Weights of a small GPT-style language model, trained from scratch on English Wikipedia: a variant of Muon for these matrices.
MLP neurons of a small language model. Each row is named by its layer, matrix (gate and up: input weights; down: output weights) and neuron, and shows model dimensions 304-367. Each number is 128 + 24 x the weight over its row's rms, rounded and kept within 0 to 255. A neuron's up and down rows have the sign that makes its largest values positive.
After each neuron's rows, "fires in" lists the words (lower case) most often at its 100 highest values on Wikipedia text that the model never trained on.

L11.gate839 [126 172 137 162 100 143 181 143 131  89 113 126 116 144  93 160  85 139  93 163 105 150 124 165 137 119 164 110 128 110 138 107 103  83 107  99 127 109 151 131 107 129 139 155 135 118 118 136 112 115 109 124 134 129  93 128 109 146 125 118 124 154 128 149]
L11.up839 [104 124 153 111 131 145 138 141 136 110 154 175 149 147 160 145 164 121 132 112 129 164 173 137 112 151 140 192 151 110 132 158 128 148 114 118 141 151 105 117 123 139 177 142 163 145 153 102 152 112 100 130 129 122 108 145 127 160 117 136 152  83 153 163]
L11.down839 [ 80 151 122 152 137 136  94 125  93 146 109  92 117 170 113 116 121 165 110 180  91 131 115 109 126 151 142 162 143 137 152 124 149 165 117 140 117 124 107 116 146 116 129 109 167 133 138 144  80 150 118 119 165 145 141 104  52 136  87 112  99 145 113  76]
fires in: "and", "to"

L18.gate303 [180 173  90 142  94 111 145  86 111 146  92 106 140 106 142 125 139  86 131 123 144 125 148 126 143 180 103 173 145 113  79  86 144 128 145 111  98 172 106 108 109 114 151 115 162 141 155 114 107 114 113 130  94 126 128 151 126 151 103 111 143 150 105 144]
L18.up303 [123 153 131  75 157 100 139 151 125 108  87 108 131 142 130 149 144 135  78 148 118 150 130 111 152 135 114 117 119 148 157  93 152  95 133 126  91 102 165  80 131 116 151 156 139 136 123 138 127  86 158  93 118 116 101 138 139 145 118 133 128 165  88 141]
L18.down303 [125 136 142 148 132 122 147  86 123 136 115 107 131 108 117 123  96 178 133 125 119 144 140 126 176 127  84 159 158 174 142  96 131 116 124 111 107 157  83 122 117 127 113 142 136 130 125 127 132 143 149 154 155  88 124  70 128 122 110 100 137 165 143 147]
fires in: "an", "legal", "liberal", "legislative", "legacy"

L17.gate1177 [145  90 152  76  96 125  86 114 112 140 132 130 109 140 115 136 134 108  91 109 113 123 161 147  73 133 157 111 143 153 120  94 155 134 170 113 137  95 107 102 123 167 117 162 110 173 153 133 100 142 106 137 110  96 142 140 134 170 134 122 155  98 129 162]
L17.up1177 [141 140 100  87 136  83 123 106  77 123 111 160 122 127 127 123 134 114 114 134 159 148 139 127  95 103 174 106 164 145 100 102 161 124 127  85 143 134 111 120 111 158 128 112 123 149 162 106 100 109 127 132 152 112 124 159 126 178 147 106 152  91  96 148]
L17.down1177 [135 135 143 136 142 146 108  97 124 138 148 138 137 155 105 114 132 139 127 125 111 140 111 129  75  97 133 116 136 145 136  83 186 136 146  99 139  91 136  93 142 115  95 154 178 155 106 124 126  77 110 119 127  95 104 111 122 133 104 118 114 145 131 132]
fires in: "ii", "i", "iii", "iv", "cxxxvii"

L17.gate1080 [148  97 116 155 139 136 151  99 116 124 123 190 126 130 109 185 145 122 108  74  96 133 118 119 128 168 117 158 139 148 151 176  93 155 134 110 140 155  95 163 145 100 151 149 113 111  97 152 111 134 124 160 120 149  76 143 161 160 125 163 121 106  78 104]
L17.up1080 [ 95  63 108 130 156 171  98 125 131 147 139 103 146 129 120 143 124  97 143 124 137 125 110 118 103 119 131  95 143 145  82 121 147 113 129 128 116 107 112 150  94 142 137  96 123 126 125  91 137 122 116  86 123 143 140 134 120 107 119  92 119 109 158 142]
L17.down1080 [ 77 146  98 117 117 122 142 115 112 127 107 135 110 177 140 116 124 127 101 113 137 129  97 136 140 129 112 132 109 157 125 194  69  81 137 165 154 117 147 133  88 128 157 141 142 146 147 134 109 108 121  78 117 156 108 123 107 142 133 141 160 126 164 120]
fires in: "of", "following", "in", "next", "zealand", "record"

L12.gate1133 [118 102 102 153 134 157  90 105 131 122 102 120 129 117 134 150 126 106 131 166 153 120 132 103 131 134 135 153 153 142 155  88  94 121 153 121 144 133 145 110  94  94 155  85 117  77 126 100 114 144  96  83 122 100 133 136 111 100 126 117 141 124 148 111]
L12.up1133 [133 110 139 142 146 123 131 105 140 149  98 121 128 168 149 154 122 123  89 194 150 127 124 167  92  85 167 139 159 107 146 122 128 114 135 106 152 167 126  71 131 133 108 132 121 132 101 108 163 152 140  96 128 143 129 134 143 101 113 128 134 120 103 106]
L12.down1133 [107 125 135 150 130 121 134 102  97 112 118 134 116 136 123 105  81 120 146 133 111 104 133 109 141 117 105 129 115 104 156 103 176 134 132  85 126 135 143 143 138 144 158 110 106 125 113 133 159 124 147 149 110 120 121 134 130 138 108 128 170 178 167 104]
fires in: "to"

L17.gate420 [161 176 116  98 143 160 157 141 117 150 157 160 123 117 141 129 125 140 178 101 113 140 157 122 133 172 140 181 132 150  83 140 157 111 144 144 119 177 118 129 112 152 108 143 141 168 124 152  90 122 135 146 111 106 119 151 108 114 107 163  91 120 139 131]
L17.up420 [ 96 170  92 176 155 122 129 121 177 112 129 162 100 105 183 117 132 179  89  94 100 141 151 139 141 154 169 125 146 128 167 144 171 148 172 128 145 142 156 133  82  74 126 109 129 138 145 158 133 141  67  99  47 110 106 130 141 131 131 131 120 107 135 133]
L17.down420 [149 115 142  72 141 172 141 101 149 138 117 129  95 120 124 131 108 136 129 109 130 110 140 150 114 198  74 147 127 122 127  98 123  92 128 131 106 167 141 178 144 164  54 133 138  93 142 132 127 171 123  84 127  92  62 157  86 151 119  88 108  86 105 131]
fires in: "at"

L17.gate986 [131 189 146 162 116 140  77  95 153 117 122 127 128 154 161 158 126 155 142 117 125 134 154 197  81 149 114 181 107 100 122 139 100 119 121 190 142 116 129  87 169 138 106 160 148 175 136  88 120 136 113 106  95 132 131 146 109  92 144 130 104 131 117 144]
L17.up986 [119 131  82 159 159 119 100 140  89  99 138 151 129 144 101  97 130 100 101 135 112  79 136 147 150 120 103 149 131 122 125 152 130 128  85  89 145 124 102 150 116 144 143 125 146 146 131 146  95 158  89 112 154  83  92 100 115 137 128 128 143 118 137 167]
L17.down986 [134 130 132  98 130 156 114  97 137 131 128 141  92  92 181 159 112 115 140 135 152 145  88 104 182 118 106 175 113 125 121 171 125 117 113 119 141 115 126 112 104 131  92  98 103 102  98 160 152 115 124 124 106 114 120 130 157 129 125 103 129 157 132 184]
fires in: "and", "when", "while", "where", "then", "initially"

L17.gate856 [ 90 128 196 126 131 152  92 135 117 160 115  91 113 137 142 119 138 108 117 146  82 118  75  97 102 139 131 141 127 109 153 132 159 121 136 171 104  92 141 158 146 135 146 115 109 145 144 116 126 160 141 153 154 152 123 154 102  98 137 134 115 121 126 188]
L17.up856 [104 157 138 128 182 165 135 101 151  91 148  92  99 117 110 150 178 108 128 132 130 122 123 154 168 117 101 107 117 138 148 120 149 117 149  98 124 163 171 104  92 151 129 134  87 144 159 122 136 130  92 163 145 165 108 145 130 157 132 128 122 136 162 167]
L17.down856 [ 96 156  95 118 103 113 154 151 144 172  51 128 120 142 164 119 183 127 114 153 118 103 138  94 126 173 133 105  97 132 115 175 152 120 142 111 127  94  96 125 111 150 148 138 109 130 170 125 136 150 165 128 159 142 136 173 116 123 108 121 113 120 117 173]
fires in: "the", "as", "a", "one", "see"

L17.gate124 [ 82 141 112  80  91 113 155  78 133 140  81 113 130 120 145 100 103 142 130 154 138 128 145 110 125 120  76 106 103 112  84 184 154 117 115 143 147 103 123 125 125 119 121 114 127 121 125  72 131 158 132 162 135 105 118 131 157 146 139 138 113 134 163 124]
L17.up124 [128 123 135 160 129 145 124 151 164 151 148 129 136 130 136 100 159 124 151  83 151 145 140 114  98 157 151 171 134 112 107 122 130 157 106 140 137  84 121 133 127 128 114  96 133 171 121  90 134 127 130 105 154 115 109 139 106 120 158 119 148 109 167 127]
L17.down124 [131 101 104 109 122  95 153 132 153 105 113 121 116 128 152 109  59 108 105 103 128 135 150 127 142  92 143 118 150 144 129 127 155 119 141  99 155 131 144 111 133 120 139 146 139 143 103 130 122 160 142 133 138 128 136 141 106  83 122 135 113 157 153 110]
fires in: "to", "also", "they", "had", "and", "he"

L11.gate1084 [147 131 123 135 170 134 134 155 128 131 119 115 134 108 128 148 153 138  88 129 105 154 108 106 126 104  91 110 129 108 144  94 100 126 162 172 102 128 104 134 151 105 120 126  94 103 126 179 113 105 145 143 117  95 138 175 113  91 131 113 158 107 111 130]
L11.up1084 [131  78 110 106 160 127 116 136  95 166 124  98 140  90 195 150 206  94 121 186 137 130 130 143 107 120  96 167 159 130 142 163 127 112 112 105 129 106 145 117 148 118 136  98 129  98 127 144 110 132 109 113 131 119 117 137 130 140  95 159 172 106 194  99]
L11.down1084 [133 137  83 131 129  94  60 149 138 152 153 124 147 125 159 138 122 127 119 145 145  62  90 101 125  98 113 128 124 109 152 115 156 164 129 136 102 107 129 129 142 144 163  85 105 127 167  87 134 136 117 170 103 142 137 137 107 106 171 130 141 135  97 118]
fires in: "a", "an", "of", "after"

L8.gate525 [142 128 144 137 136 135  95 135  70 117 162 181  93 113 100 156 126 155 131 121 160 125 114  93 125 154 129 115  88 171 156 118 120 100 108 174 139 125 121 147 138 145 125 127 141 126 106 156 114 122 106 103 100 152 137 153 123 121 136 118 121 114 160  93]
L8.up525 [126  90 119 120 123  99 125 115  99 188 118 168 153 116 111 147 100 124 141  96 142 130 150  91  97 150 122 103 109 144 121 118 137  86 127 137 151 145 129 133 128 163 118 119 200 127 109  97 103 105  91  84 113 126 124 145 111 115 120 103 119 110 140  77]
L8.down525 [170 119 149 144 149 116  51 175 139 123  94 129 123 148 133 110 127  89 147 166 129 107 124 141 119 137 139 110  93 151 149 151 136 144 161 108 147 111  85 127 141 119 125 149 139  98 109 122 127 163 138 164 139 153  89 128 100 116 153 141 166 125 133 136]
fires in: "of", "for"

L12.gate1115 [163 140 147 154 115  90 148  91 157 133 138 173 161 117 107 134 151 153 118 109 106 143  80 152 137 114 156 132 138 156 138 140 128 100 209 146  82 130 132 108 150 152 126 129 152 159 148 113 111 118 137 139 132  62 110 136 128 132 125  94 187 106  84  98]
L12.up1115 [114 134 156 126 124 152 127 110  96 170 136 154  88 117 128 134 135 126 100 175 140 126 136 115 144 123 151 123 156 112 136  97 116 128 131 126 124 158 140 131 142 118 156 106  93 142 130 103 136  88  96 140 120 119  96 135 111 129 114 134 106 116 107 163]
L12.down1115 [113 167 110  98 114 153 130  57 105 158  80 139  74 154 138 124 128 106 123 141 128 117 108 125 136  90 127 154 103 120 124 130 145 134 150 101 134 149 100 116 114 115 127 133 108 150 128 163 146  99 133 117 119 151  95 119 158 166 137 130 166 121 142 100]
fires in: "until", "of", "before", "since", "june"

L12.gate245 [136  87 142 161 158 179 172 148 146 158 114 103 115 113 162 131  98  82  83 172 121 125 170 152 148  83 137 107 137 147 145 126 156 102 125 141 138 145 136 126 149 103 164 125  82 150 123 117 114 144 124 120 116 143 144  73 142 108 126 121 116 112 151 120]
L12.up245 [125 121 131 143 155 154 123 142 154 155 111 103  90 112 166 151 128 102 134 137 146 155 119 104 100 120 112 128 135 131 173 148 115 140 119 112 156 130 161 130 150 131 142 141 109 125 100 112 134 138 114  73 119 162 144 122 131  86  98 164 127 135 134 142]
L12.down245 [151 116 121 111  92 147 123 119 126 107 148 102 147 121 115 150  80 140 103 137 145  93 139 137 133 123  86 129 130 142 177 107 142 119 123 137  95  76 129 144 105 133 135 170 161 131  99 118 102 164 118 133 134 111 135 153 150 105 161 141 148 157 155 162]
fires in: "to", "together"

L17.gate996 [122 164 127 120 127 142 152 121 140 144 110 145  87 124 132 130 190  87 131 178  87 118 132 137 119 115  91 120 124 134 117 105 190 123 191 125 104 164 140 127 148 144 122 115  99 167 126 145 129 136  75 197 166 116 145 155 110 128  97  94 101 146 123 139]
L17.up996 [118 156 142 153 118 114 134  82 116 139 153 112  65 117 163 135 104 118 175 174  94 127 124 187 112 110 155 132 163 140 157 173  92 134 128 114 117 135 176 201 120 134 158 139  92 103 155 144 133 142 128 132 143 122 145 146 133 126  96 157 104  98 146  83]
L17.down996 [152 135 148 114 156  97 158 160 127 126 114 116 150 113 157 170 144 145 121 136 105 131 119 146 113 126  78 144 139 130 115 145 110 137 144 158 138 116 107  83 136 154 105 170 144  98 140 147 119 130 121 168 176 155 116  93  95 107 116 134 117 136 133  79]
fires in: "the", "a"

L17.gate337 [109 147 155 122 142 104 100 157 102 114 116 156 131 155 131 135 158 130 150 106 120 102 187 145 134 139 133 104 114 159 109 122 139 160 168 145 174 162 102 178 139 132 133 118  99 117 114 125 124 139 106 145 118 168 139 135 143 119 151 124 126 137  95 135]
L17.up337 [115 143 130 164 150 119 110 126 116 145 125 110  98 137 164 166 120 112 104 149 140 107 103 148 133 118 136 113 117 100 136 155 153  77 166  88 120 125 138 115 105  97 146 102 109 162 107  96 106 147  93 135 112 117 141 136  92  92  95 110 109 151 109  88]
L17.down337 [ 92 115 140 107 124 132  96 154 119 128 128 112  94 101 132 169 139 151 111 113 137 131  89  90 133 123 146 132 134 143 146 159 105  98 118 100 130 144 126 135 129 114 169 139 101 115  75 105 131 111 140 107 136 123 134 125  47 122 158 113 121 124  58 139]
fires in: "a", "action", "aviation"